Weights of a small transformer language model.
Architecture: LayerNorm before each block, learned positions, no biases in attention or MLP, tied embeddings.
MLP neurons of a small language model. Each row is named by its layer, matrix (up: input weights; down: output weights) and neuron, and shows model dimensions 128-223. Each number is 50 + 15 x the weight over its row's rms, rounded and kept within 0 to 99.
After each neuron's rows, "fires before" lists the tokens most often just after its 100 highest values on Wikipedia text that the model never trained on; "fires on" lists the tokens most often at its 100 highest values on Wikipedia text that the model never trained on.

L12.up564:45 39 41 58 41 65 24 43 37 57 53 42 62 69 36 43 61 48 66 61 65 86 74 49 62 54 39 46 34 85 49 36 50 58 57 57 35 75 50 42 37 41 57 50 48 37 66 73 27 56 41 24 59 34 47 48 48 54 94 48 48 43 27 42 46 28 53 35 37 68 48 44 59 24 29 52 60 50 33 31 40 57 26 42 46 51 31 62 61 15 49 34 47 45 70 20
L12.down564:63 66 41 20 62 65 84 60 43 83 54 28 45 58 60 52 43 50 34 50 41 41 68 45 36 55 64 28 51 97 33 47 50 65 61 46 75 39 50 36 55 56 38 58 53 60 57 24 69 38 38 27 56 56 49 42 13 56 31 91 28 44 44 70 24 59 35 47 40 53 52 43 31 63 41 42 59 39 55 70 69 46 60 40 42 25 46 30 62 53 53 66 53 40 30 57
fires before: "\n", "\n\n"
fires on: " |", " |  |", "e |"

L5.up387:56 32 51 57 54 52 60 44 61 55 63 36 55 43 29 70 21 49 50 34 68 86 57 63 44 50 59 49 27 47 70 29 47 44 50 39 44 56 47 27 42 52 40 60 51 38 25 65 48 53 49 49 39 23 46 45 39 49 48 38 49 53 52 48 70 93 74 37 46 66 33 42 50 41 45 46 18 54 33 31 88 41 40 55 64 57 34 92 52 47 79 45 51 45 62 48
L5.down387:57 63 38 53 55 60 55 45 63 48 64 45 51 40 74 37 75 51 39 46 38 57 53 45 40 32 54 39 96 29 40 51 50 51 19 59 47 65 40 33 39 42 61 50 58 41 68 43 31 60 49 59 34 58 45 10 41 48 24 56 38 25 50 54 51 40 56 61 20 20 73 66 65 66 32 71 67 23 41 70 22 29 49 45 45 56 71 49 50 67 59 67 62 47 60 74
fires before: "2", "1", "."
fires on: ", ", " Argentina"

L3.up204:66 33 67 84 50 77 57 41 50 72 33 27 54 58 63 38 44 68 63 49 18 41 31 41 60 58 75 48 36 23 38 54 52 54 56 70 24 58 49 44 59 47 42 68 47 30 51 26 43 53 16 59 47 27 50 22 35 50 98 37 43 64 60 45 57 43 65 39 31 71 51 37 79 52 41 40 16 49 43 53 52 56 57 35 39 16 62 74 46 56 42 60 33 71 25 26
L3.down204:69 51 58 37 41 48 51 38 50 35 65 34 47 52 38 08 75 65 53 66 40 58 80 54 53 77 45 44 32 55 53 69 30 33 60 62 36 46 57 37 27 33 57 74 45 35 44 58 57 29 56 71 80 45 37 35 72 58 39 76 49 54 62 76 57 24 68 44 60 58 54 47 60 37 65 39 57 57 35 66 57 50 68 58 07 51 33 66 46 72 51 46 44 72 72 55
fires before: "1", "2", "3", "9", "The", "wo"
fires on: " to ", "85", "\n\n", " May ", " August "

L8.up712:52 39 62 67 42 40 57 66 30 68 64 59 55 64 47 53 61 27 50 54 60 70 28 33 53 36 54 43 37 61 47 33 65 65 26 70 32 73 50 56 34 47 79 65 32 43 21 54 49 41 27 54 54 45 60 49 37 60 54 57 83 49 67 48 47 76 59 59 12 54 56 40 56 47 56 63 25 33 37 37 30 17 49 50 88 36 62 74 40 45 43 78 47 64 43 52
L8.down712:43 44 25 58 46 67 48 43 42 43 54 52 59 51 46 54 40 46 00 39 38 36 39 48 51 52 58 46 52 52 55 61 65 52 48 50 59 78 36 49 50 39 47 58 22 43 35 51 40 46 25 45 49 41 53 25 54 51 69 99 58 42 54 49 51 57 48 56 38 32 44 42 65 38 61 51 57 74 50 43 47 41 62 44 60 55 72 72 50 35 38 35 57 64 63 69
fires before: "\n\n", "\n", "===", "In", "==", "The"
fires on: "\n\n", "==", ".", " =="

L12.up351:39 40 39 67 43 46 41 68 71 48 42 35 34 80 72 48 55 49 75 69 51 37 38 58 33 47 71 48 50 36 77 42 57 27 74 54 68 49 55 58 51 29 61 54 25 56 34 44 41 47 56 46 81 45 54 48 29 52 59 53 24 22 41 64 14 54 48 58 47 42 47 51 69 48 43 41 65 59 41 80 77 29 34 32 68 37 80 54 47 53 37 56 41 32 57 44
L12.down351:37 70 67 45 50 45 57 81 62 69 31 35 51 67 64 63 35 44 79 43 39 52 59 86 56 47 22 44 33 61 30 95 72 36 65 63 83 33 30 46 30 37 25 63 35 46 45 62 51 05 67 40 44 57 37 44 37 33 61 67 47 42 32 57 39 48 69 24 62 57 36 45 63 54 32 50 45 27 35 61 61 33 41 66 55 62 52 59 51 47 57 48 65 56 31 63
fires before: "2", "1"
fires on: ", ", "–", " October "

L12.up67:34 42 37 38 65 35 51 53 58 68 44 24 67 44 51 65 64 47 84 40 29 50 43 41 70 75 54 34 30 53 41 36 60 19 56 58 59 47 33 66 51 51 59 50 35 70 34 22 48 52 44 66 56 52 59 77 76 41 53 45 48 45 57 45 64 49 53 48 51 47 34 30 80 35 55 49 62 33 43 52 82 50 22 67 47 51 39 92 46 71 55 23 49 43 56 56
L12.down67:54 48 53 65 39 62 70 41 61 65 26 69 73 45 63 50 50 50 70 41 40 55 43 65 38 59 51 74 44 30 35 39 50 59 43 63 35 46 70 67 42 55 54 53 46 64 60 31 45 40 64 41 66 40 40 51 58 53 51 65 81 37 49 68 42 20 71 23 35 80 59 62 36 53 26 56 38 54 46 56 35 53 61 33 49 40 55 57 56 45 62 45 52 49 58 48
fires before: "1", "il"
fires on: "| ", "- ", " (born ", ") | ", " \"H"

L6.up376:23 25 37 70 45 56 27 58 42 55 56 32 62 44 63 62 34 66 61 33 36 51 51 67 32 40 47 77 46 38 57 61 65 54 32 50 60 64 59 42 48 74 47 54 56 53 63 46 80 55 47 36 47 71 43 55 33 62 49 43 52 27 52 64 78 78 73 72 38 58 35 39 52 70 51 50 26 29 47 34 58 42 17 79 66 37 57 77 78 60 84 38 20 51 45 51
L6.down376:40 27 47 48 54 63 43 59 46 70 36 64 37 25 39 69 65 14 47 26 69 57 72 59 45 30 61 47 59 41 48 87 42 33 66 58 55 53 52 53 53 44 40 44 43 52 38 47 68 52 45 35 46 19 56 68 53 54 39 40 32 53 65 36 66 46 53 57 22 49 46 48 69 63 59 56 42 44 52 56 38 64 45 36 46 50 49 63 49 04 37 58 63 42 64 29
fires before: "\n", "\n\n"
fires on: "===", " ===", "==", " =="

L4.up492:54 31 55 52 35 43 67 73 73 69 47 53 61 63 44 82 55 32 71 64 13 51 53 57 42 63 61 81 40 51 69 56 39 78 25 40 56 46 37 50 41 51 42 54 56 55 54 34 48 64 35 53 38 50 47 46 53 59 60 46 61 58 49 67 78 63 74 46 28 74 47 61 65 51 48 58 16 37 58 36 41 39 71 41 66 23 38 66 67 58 62 75 38 49 63 18
L4.down492:56 35 37 42 40 53 50 53 34 39 32 25 38 46 48 53 63 37 61 51 43 58 45 57 24 58 67 51 32 23 52 58 34 43 56 41 95 61 40 74 32 41 51 61 46 57 51 51 48 47 50 49 51 38 55 48 51 62 70 33 26 35 44 56 55 58 52 47 51 49 55 47 51 68 56 58 54 40 53 86 49 34 74 35 31 60 55 77 47 58 80 55 18 71 69 37
fires before: "1", "2", "\n", " |"
fires on: " ", ", ", " May ", "- Synonyms", " March "

L4.up583:33 24 46 73 36 62 67 53 39 29 70 29 48 54 42 55 46 36 61 51 32 36 42 52 48 49 28 41 49 45 57 40 44 84 49 61 45 61 45 53 28 58 50 30 62 68 68 66 32 78 48 24 37 44 56 36 35 60 81 43 71 64 64 66 65 71 79 74 45 55 54 55 79 47 45 31 50 58 77 28 24 66 30 49 66 40 60 60 26 36 45 34 56 56 66 54
L4.down583:32 29 59 46 39 26 48 61 38 75 34 25 54 35 62 52 39 61 59 50 63 48 45 49 67 38 68 35 65 32 33 41 40 49 44 68 45 43 53 36 35 69 51 41 57 56 74 31 27 62 58 67 54 20 47 83 46 43 64 40 08 52 50 55 48 69 68 55 62 54 42 37 67 67 67 37 75 25 67 36 61 37 45 57 40 21 43 67 47 43 52 49 56 29 62 46
fires before: "\n\n", "\n", "1", "2", "0"
fires on: " | ", "==", "| ", "s==", "ography==", "-"

L8.up626:43 42 60 35 56 45 55 69 48 51 58 62 40 48 34 51 24 49 63 35 61 56 71 52 29 46 58 65 87 31 60 41 71 73 71 62 36 80 35 45 46 62 47 40 47 64 69 68 72 72 44 38 46 45 39 52 38 65 49 50 39 58 43 51 77 43 59 26 34 33 60 45 53 36 73 38 70 42 43 15 33 34 36 68 44 52 49 55 83 45 42 52 39 56 64 34
L8.down626:71 63 65 58 48 28 58 45 63 29 50 66 49 62 38 32 49 50 48 32 51 29 55 40 63 74 47 41 38 32 49 57 27 50 64 49 54 82 30 53 43 51 38 64 39 47 84 55 23 45 76 59 47 42 43 40 32 51 57 95 47 34 53 71 32 44 27 46 51 57 30 30 72 63 40 53 40 30 65 75 51 30 73 65 56 51 56 54 41 54 41 44 41 63 49 84
fires before: " | ", ") | ", " | .", "|---|---|---|---|---|---|"
fires on: "4", "5", "3", "7", "6", "1"

L10.up63:59 15 61 62 64 55 45 48 55 85 49 34 41 41 47 67 49 62 73 44 50 28 45 49 42 71 11 34 53 54 87 36 33 44 57 46 46 64 49 47 35 63 47 57 46 64 58 47 21 57 61 63 62 69 41 74 38 51 79 58 56 89 22 86 52 65 74 61 54 38 44 68 44 45 46 48 27 62 68 37 67 27 33 52 54 48 50 55 59 56 62 34 54 43 89 39
L10.down63:48 32 42 99 66 61 49 55 40 49 60 37 42 58 50 71 28 30 75 58 40 49 66 33 53 35 23 70 43 30 60 50 57 53 49 41 50 43 48 31 45 54 45 40 30 49 43 02 26 36 44 84 77 74 05 70 67 57 56 35 81 23 56 68 57 64 60 70 71 39 46 59 64 29 41 51 66 59 58 19 62 38 39 36 47 47 57 65 64 46 63 45 65 24 64 53
fires before: "1", "3", "2", "0", "18", "4"
fires on: " | ", ") | ", "| "

L6.up395:42 41 73 51 44 52 45 35 32 43 55 24 38 42 33 36 55 60 66 58 52 67 75 67 39 62 34 71 58 61 58 43 63 40 62 17 60 77 35 31 42 30 39 33 55 52 63 55 09 73 13 48 32 49 43 51 38 50 65 59 45 64 51 80 47 47 80 27 35 53 65 32 51 27 63 58 44 47 35 42 37 55 65 61 64 39 34 55 85 46 77 60 42 44 35 42
L6.down395:14 53 35 52 29 78 58 49 38 66 53 45 30 47 47 39 61 46 62 56 16 51 67 44 37 42 50 38 33 77 62 26 59 63 18 39 68 78 44 90 55 61 53 53 45 46 51 27 47 51 15 46 51 72 42 55 45 61 53 23 36 43 49 99 30 66 75 52 51 50 54 38 83 36 46 63 57 53 29 58 37 78 63 39 39 76 38 60 50 40 37 57 68 45 21 50
fires before: "\n", "0", " |", ".", " | ", "1"
fires on: " | .", " | ", " |", "0", "1", " | L"

L8.up394:58 33 46 86 67 70 20 43 44 56 58 63 55 39 31 34 42 53 60 41 53 45 37 67 54 43 54 72 49 52 38 33 66 41 62 58 51 79 48 46 39 58 65 32 54 57 57 59 83 55 45 53 58 67 53 55 43 46 58 50 72 63 62 36 50 57 65 44 30 74 35 63 53 71 69 20 35 69 39 44 45 45 49 52 72 43 32 40 61 56 60 85 38 35 25 55
L8.down394:47 47 49 61 75 60 64 42 36 45 34 30 55 52 53 53 39 43 00 52 61 67 71 46 37 52 51 41 42 43 45 43 39 52 73 46 57 84 60 43 32 74 36 39 40 54 24 67 76 73 62 54 68 56 40 53 36 51 41 99 42 60 42 32 55 38 49 71 39 50 64 56 66 57 40 55 36 38 38 38 57 49 36 45 34 59 59 65 40 55 61 54 42 72 61 62
fires before: "\n", "\n\n"
fires on: "==", " ==", "===", "s=="

L2.up145:57 33 61 56 61 55 35 19 35 66 50 46 57 53 57 63 49 50 61 67 34 62 30 82 72 45 53 76 51 57 72 11 33 58 24 63 49 52 45 40 32 51 49 32 74 39 59 49 50 73 62 17 66 47 60 64 44 79 54 41 58 42 62 65 35 58 59 30 37 25 50 49 57 28 64 69 38 42 33 29 39 40 35 69 59 31 50 44 70 45 58 27 53 74 51 37
L2.down145:72 55 44 25 59 47 51 38 44 60 82 33 58 77 70 35 63 50 61 53 42 61 63 50 36 42 51 52 56 98 55 60 32 42 42 32 67 58 45 26 76 46 47 62 65 21 76 41 54 91 30 55 30 58 71 55 25 53 39 09 42 35 23 51 46 65 55 43 66 77 45 64 63 41 33 47 65 48 61 59 50 47 46 44 32 38 58 36 52 51 70 41 56 31 42 20
fires before: "\n", " Re", " No.", "\n\n", " % | ±% |"
fires on: "; |", " % |", " Player |", "on |", " | Notes |", "s |"

L2.up799:54 52 50 62 49 51 58 63 42 35 65 28 61 53 48 65 49 54 64 55 32 60 64 34 47 47 41 75 24 43 57 76 50 59 27 55 67 26 58 27 52 64 48 24 56 39 34 59 45 54 43 57 79 70 50 47 63 68 37 32 45 45 54 58 48 75 75 33 38 63 23 62 83 49 50 50 54 28 24 32 57 49 43 25 67 21 62 55 48 21 75 66 74 49 37 56
L2.down799:73 34 38 59 66 67 46 62 67 28 47 49 71 33 61 57 51 53 66 40 48 35 44 46 55 32 65 70 60 68 52 45 65 73 11 30 55 70 60 58 52 43 37 62 50 38 86 37 64 45 45 60 17 47 24 61 54 55 56 38 11 58 67 37 58 55 26 80 57 28 27 52 38 45 42 40 62 49 36 47 60 32 61 42 62 37 60 65 75 58 34 54 35 49 39 42
fires before: "\n\n", "ot", " "
fires on: " =", "ri", ") =", "=", "ote"

L6.up211:26 47 86 59 52 67 58 14 32 37 66 29 47 64 25 48 61 49 70 60 47 64 49 33 41 52 45 71 55 61 54 35 31 56 62 47 52 68 55 26 43 27 48 25 51 42 74 32 41 54 42 15 39 51 69 59 31 64 85 46 56 37 57 62 41 50 53 48 35 45 61 42 59 16 60 76 55 36 35 42 55 37 56 44 47 29 44 29 59 29 52 56 49 51 19 56
L6.down211:46 54 46 47 55 87 79 73 65 63 42 51 61 79 54 47 38 39 54 62 34 56 64 56 10 26 54 56 45 56 39 47 32 61 58 59 71 68 68 53 71 47 56 53 52 43 49 52 58 66 19 35 48 33 45 64 56 58 36 56 38 42 45 39 29 47 39 52 49 41 58 45 80 34 41 63 68 43 22 54 66 63 34 50 53 72 55 51 44 53 51 43 46 36 23 66
fires before: "\n", "\n\n"
fires on: " |", " |  |"

L5.up571:34 33 49 47 48 42 48 57 30 29 77 50 59 58 25 56 43 43 55 38 41 73 47 49 58 56 52 72 68 46 32 38 41 57 48 36 58 54 28 53 57 60 67 54 51 38 67 65 52 59 85 44 38 34 30 75 64 54 46 54 54 40 24 70 33 77 58 47 48 53 36 27 56 29 53 25 45 39 56 30 45 46 61 69 68 39 44 63 49 41 55 34 46 43 43 49
L5.down571:26 47 79 69 75 64 41 57 55 60 75 25 37 60 71 48 31 37 56 31 51 18 30 61 42 52 48 50 48 48 84 45 26 41 33 69 66 36 55 51 43 50 60 75 67 63 22 46 29 30 69 56 25 45 20 47 39 74 48 64 39 51 47 44 48 12 52 59 26 60 48 45 75 21 61 28 71 60 51 60 64 37 38 61 59 61 40 40 19 42 60 51 35 23 44 34
fires before: " | ", ".", ",", "\n"
fires on: "4", "7", "2", "3", "1", ";"

L12.up713:57 40 50 60 29 43 27 42 54 59 57 43 52 69 49 73 44 53 47 34 61 48 64 61 80 52 36 36 72 59 71 46 44 50 47 40 63 42 40 66 44 76 31 41 43 63 62 63 52 84 79 70 48 37 75 23 29 54 28 18 52 24 30 36 62 74 85 59 50 56 63 50 87 41 51 49 61 56 42 39 49 63 36 52 26 45 44 40 41 41 38 43 59 46 54 79
L12.down713:44 58 44 35 82 74 73 54 83 73 38 54 31 38 47 41 39 40 36 59 26 59 53 56 51 50 35 45 41 56 76 53 56 42 74 37 44 18 37 52 51 28 63 52 79 73 53 52 34 40 38 40 17 46 55 18 29 52 68 69 54 59 41 35 34 46 50 39 50 43 49 14 58 69 36 23 34 60 64 51 71 55 37 43 43 31 44 42 45 52 38 48 76 43 49 31
fires before: "\n", "\n\n", "or", "ion"
fires on: " |", " actress", ","

L12.up747:39 41 53 55 28 35 45 62 62 62 43 36 35 69 68 49 24 55 61 35 53 47 58 28 45 45 65 35 59 46 37 18 55 55 43 43 43 58 28 57 46 44 61 99 19 36 45 36 38 43 43 38 52 64 40 39 57 36 56 51 48 40 23 51 51 46 68 59 49 56 59 44 59 57 61 42 52 52 67 61 67 52 37 34 60 34 75 64 59 61 41 34 35 32 37 16
L12.down747:55 48 54 52 41 59 63 24 49 48 31 37 49 65 66 51 29 41 99 59 34 53 68 45 56 66 46 54 59 27 58 49 45 70 36 33 59 44 59 44 26 40 40 88 72 47 67 36 52 43 54 66 58 71 27 54 55 65 73 67 88 68 53 33 45 42 87 54 72 52 42 52 37 59 60 41 55 53 57 35 65 40 61 18 29 61 61 56 77 81 35 63 55 35 64 50
fires before: "1", "2"
fires on: " from ", " at ", " in ", " of ", " From "

L3.up356:41 13 66 76 35 16 50 59 18 33 34 53 73 51 60 67 53 58 59 50 25 50 75 62 41 16 69 67 41 43 48 65 26 62 62 28 23 41 18 45 80 41 46 56 53 64 53 41 39 67 60 40 28 55 49 58 63 37 66 51 33 57 54 63 87 61 53 40 54 55 29 58 35 52 59 59 36 31 35 66 42 38 74 31 58 25 70 59 53 65 63 56 57 68 57 45
L3.down356:49 20 51 50 75 24 77 12 57 59 56 27 52 40 46 71 48 68 57 57 22 24 51 53 24 32 17 61 61 54 50 62 28 32 53 62 61 65 40 72 35 38 53 58 52 58 50 34 42 44 46 46 54 62 40 72 55 37 71 53 49 35 23 71 79 37 49 59 68 31 55 68 88 32 58 61 32 41 33 68 65 24 43 66 54 49 42 76 61 62 64 45 53 71 39 63
fires before: "1", "2", "26", "18"
fires on: " ", " February ", " November ", " April ", " June ", " January "

L2.up318:29 53 79 64 55 48 38 47 55 69 35 67 50 33 37 18 33 62 54 48 59 55 68 64 41 31 48 60 63 45 54 55 30 54 64 30 66 43 41 40 41 63 42 66 50 47 81 63 52 53 38 19 21 53 49 65 72 29 41 45 42 48 60 58 59 66 75 59 35 51 40 47 62 49 38 35 42 45 47 36 41 39 52 76 70 25 51 73 37 57 72 50 61 34 69 24
L2.down318:49 48 25 46 58 71 55 44 47 64 47 25 53 43 72 77 49 39 53 66 46 37 49 28 34 60 40 50 66 34 66 58 26 18 43 19 56 40 57 54 43 57 60 66 53 68 41 24 47 17 39 60 59 39 24 67 41 39 50 62 42 40 53 38 50 30 20 31 47 41 64 54 71 54 58 34 77 56 28 49 64 39 34 47 20 42 65 57 54 67 37 51 49 48 42 89
fires before: "1", "2"
fires on: " in ", ", ", " In ", "\" | ", "ed."

L6.up480:38 50 54 46 59 72 34 41 42 57 63 48 42 28 39 55 50 64 61 35 42 64 73 53 70 38 41 90 68 62 47 50 44 51 42 35 53 82 59 48 38 51 50 37 51 49 90 25 50 47 49 44 38 45 48 32 60 37 52 38 39 43 40 51 64 51 63 57 39 74 60 18 65 30 46 36 35 46 47 30 50 38 47 58 49 14 51 54 50 27 59 38 65 39 23 49
L6.down480:43 65 28 52 53 65 75 40 39 46 62 30 50 43 64 70 29 52 61 41 26 75 59 35 00 46 42 60 48 58 54 47 39 70 43 41 50 50 51 66 67 57 50 61 56 73 55 46 16 68 55 24 41 30 49 40 43 54 69 21 39 18 47 80 59 51 43 65 49 24 47 39 61 09 71 61 58 52 52 74 49 69 44 62 56 21 44 63 45 54 45 71 45 50 35 46
fires before: "\n\n", " ", "2"
fires on: " =", "\n", ") =", " in", " in ", " after"

L2.up262:53 41 83 81 35 44 60 55 50 44 47 47 57 35 34 41 48 85 61 65 46 79 17 64 69 69 45 58 28 55 61 29 49 56 45 48 57 33 48 52 42 66 37 60 52 36 50 41 45 69 31 50 48 63 55 61 45 51 68 57 67 59 53 45 53 66 64 33 39 31 58 54 81 55 45 41 22 42 27 44 50 59 51 79 52 26 41 70 67 68 73 51 74 60 42 35
L2.down262:42 27 31 62 65 41 62 25 46 63 76 32 67 62 75 58 77 31 87 35 47 30 69 60 45 39 28 45 62 68 63 45 33 43 32 46 59 54 51 57 45 64 59 61 58 54 52 15 57 43 31 64 50 74 07 64 73 31 54 37 31 35 56 69 65 52 56 32 47 46 56 57 56 64 44 34 65 42 48 35 69 29 43 22 24 57 31 36 52 61 48 26 52 50 58 46
fires before: "1", "2", "18", "15"
fires on: " April ", "On ", "| ", " and ", " December "

L4.up89:59 40 69 67 62 60 45 63 52 57 55 58 67 41 60 29 70 36 59 38 45 67 42 78 49 41 36 69 57 60 57 64 68 50 49 41 48 59 45 52 33 41 49 55 44 39 55 76 67 38 50 54 36 66 46 88 49 69 30 44 58 54 97 44 46 67 75 35 24 86 23 49 50 37 45 33 35 68 15 68 57 60 37 66 76 37 33 42 79 58 52 37 65 52 50 63
L4.down89:41 07 59 48 89 46 32 50 51 45 28 56 48 36 60 63 40 46 63 46 57 67 68 64 16 37 67 22 60 52 24 44 32 62 52 67 59 46 60 75 15 88 41 29 53 64 46 49 56 83 49 40 38 67 47 55 61 37 28 58 69 49 54 45 43 36 42 71 67 29 54 44 83 74 39 51 50 51 56 39 56 77 35 57 77 33 60 41 39 36 50 55 60 61 33 47
fires before: "\n", "\n\n"
fires on: "==", " ===", " ==", "==="

L8.up83:61 22 68 78 63 67 69 54 42 53 32 25 85 92 54 49 75 59 64 56 46 37 57 54 59 23 86 46 60 38 39 54 56 40 75 35 36 51 60 37 52 41 48 54 17 32 80 48 44 73 30 34 45 54 40 50 41 60 31 35 43 48 26 45 68 49 76 43 41 33 48 65 73 50 47 35 32 43 39 71 55 44 71 57 52 37 34 80 50 55 53 27 28 27 77 44
L8.down83:28 66 36 33 34 39 58 36 44 51 68 31 22 41 60 45 60 56 23 44 29 20 99 44 34 41 36 53 35 71 34 56 54 36 18 55 70 37 48 48 22 37 39 52 50 53 31 34 55 49 69 59 61 46 27 42 47 71 65 53 40 42 55 49 66 21 59 38 56 63 62 44 45 61 25 64 16 49 47 51 58 34 45 14 57 46 25 66 61 48 52 54 54 46 40 62
fires before: "2", "1"
fires on: " April ", " May ", " March ", " October ", " September ", " June "

L3.up382:51 61 47 65 36 49 25 43 31 48 18 57 46 46 65 45 46 56 54 39 48 76 22 48 41 28 36 50 53 42 44 71 66 47 35 67 46 61 45 33 36 57 58 47 40 33 38 60 51 57 30 34 47 58 63 65 61 94 59 63 71 54 45 32 53 52 58 56 32 50 26 48 66 39 61 55 13 21 35 40 47 42 62 63 72 28 61 70 38 42 32 18 53 69 28 59
L3.down382:40 41 53 51 34 57 33 46 39 32 49 52 61 55 56 36 51 56 00 61 40 50 42 49 57 43 76 44 59 40 41 46 62 59 48 62 34 47 35 53 33 26 62 46 40 37 71 63 55 72 12 44 37 32 71 60 51 73 77 99 76 57 51 56 64 80 59 62 27 72 37 40 80 33 58 67 42 49 31 19 62 47 31 40 82 47 59 61 55 39 40 49 47 50 46 58
fires before: "\n", "\n\n"
fires on: " ==", "itor", "==", "ient"

L4.up3:37 24 57 86 45 35 57 52 40 37 36 81 41 49 35 41 56 37 63 68 23 66 27 51 55 51 54 62 44 58 62 24 70 74 34 67 31 57 57 47 00 53 52 69 48 56 53 45 29 65 23 34 69 65 43 43 42 88 58 58 73 54 22 39 76 70 59 23 45 54 34 55 63 44 58 63 35 57 47 48 44 50 50 42 61 40 37 79 40 70 50 28 56 54 43 56
L4.down3:38 50 47 38 48 16 44 69 71 45 58 31 36 31 67 56 42 37 61 39 48 54 54 49 70 45 45 35 52 30 66 49 44 42 51 39 60 64 28 40 78 82 37 56 38 99 59 41 65 41 69 57 56 58 46 45 61 58 83 66 49 65 69 53 60 29 46 14 59 43 27 49 69 29 79 57 53 56 47 42 52 54 58 32 55 44 50 53 60 29 17 29 71 51 69 56
fires before: "\n", "\n\n", "2", "1"
fires on: " ==", "ic", "==History==", "-"

L10.up748:24 42 58 58 53 34 49 61 35 51 52 45 50 51 38 17 58 19 54 54 46 62 55 42 62 51 22 74 40 35 53 49 67 45 75 60 51 55 18 38 54 37 48 38 41 51 40 77 72 71 50 09 55 42 52 81 73 64 52 53 55 68 32 46 46 45 61 37 07 53 52 21 77 34 59 55 47 61 37 24 55 47 28 59 53 33 47 54 58 41 46 09 79 45 56 42
L10.down748:44 43 65 49 76 53 44 68 38 63 49 54 42 65 46 58 50 41 00 78 54 49 60 61 46 66 32 47 56 51 52 47 44 59 41 60 45 63 46 34 32 63 58 55 57 72 63 57 36 48 50 56 45 53 67 63 31 40 46 99 56 71 58 52 61 47 49 63 31 60 36 51 53 53 61 42 55 37 58 52 57 38 29 59 51 40 51 45 66 48 40 62 47 34 29 49
fires before: "\n", "\n\n"
fires on: "==", " ==", " singer", "ography==", " career=="

L3.up845:89 52 54 59 64 61 43 53 79 31 56 43 55 58 37 61 69 63 63 48 29 65 46 55 63 48 18 57 26 65 39 40 45 55 46 66 45 24 62 33 48 41 58 49 52 34 68 55 58 56 30 61 52 54 61 68 44 49 71 44 58 44 29 37 42 63 76 19 27 57 25 51 48 45 50 53 70 53 30 28 68 63 35 57 69 41 49 74 86 47 71 24 40 40 53 46
L3.down845:57 66 32 67 48 52 60 43 31 54 52 60 43 56 35 64 40 50 55 22 46 61 55 64 36 60 62 47 38 37 38 47 29 68 24 46 55 38 37 31 48 40 35 44 53 54 81 34 77 66 27 33 77 19 76 39 70 64 61 22 39 61 39 46 47 61 53 59 59 79 47 20 60 78 34 41 51 69 47 34 39 48 51 49 39 26 54 58 52 47 67 69 42 56 41 64
fires before: "\n", "\n\n"
fires on: " ==", " career==", "s==", "=="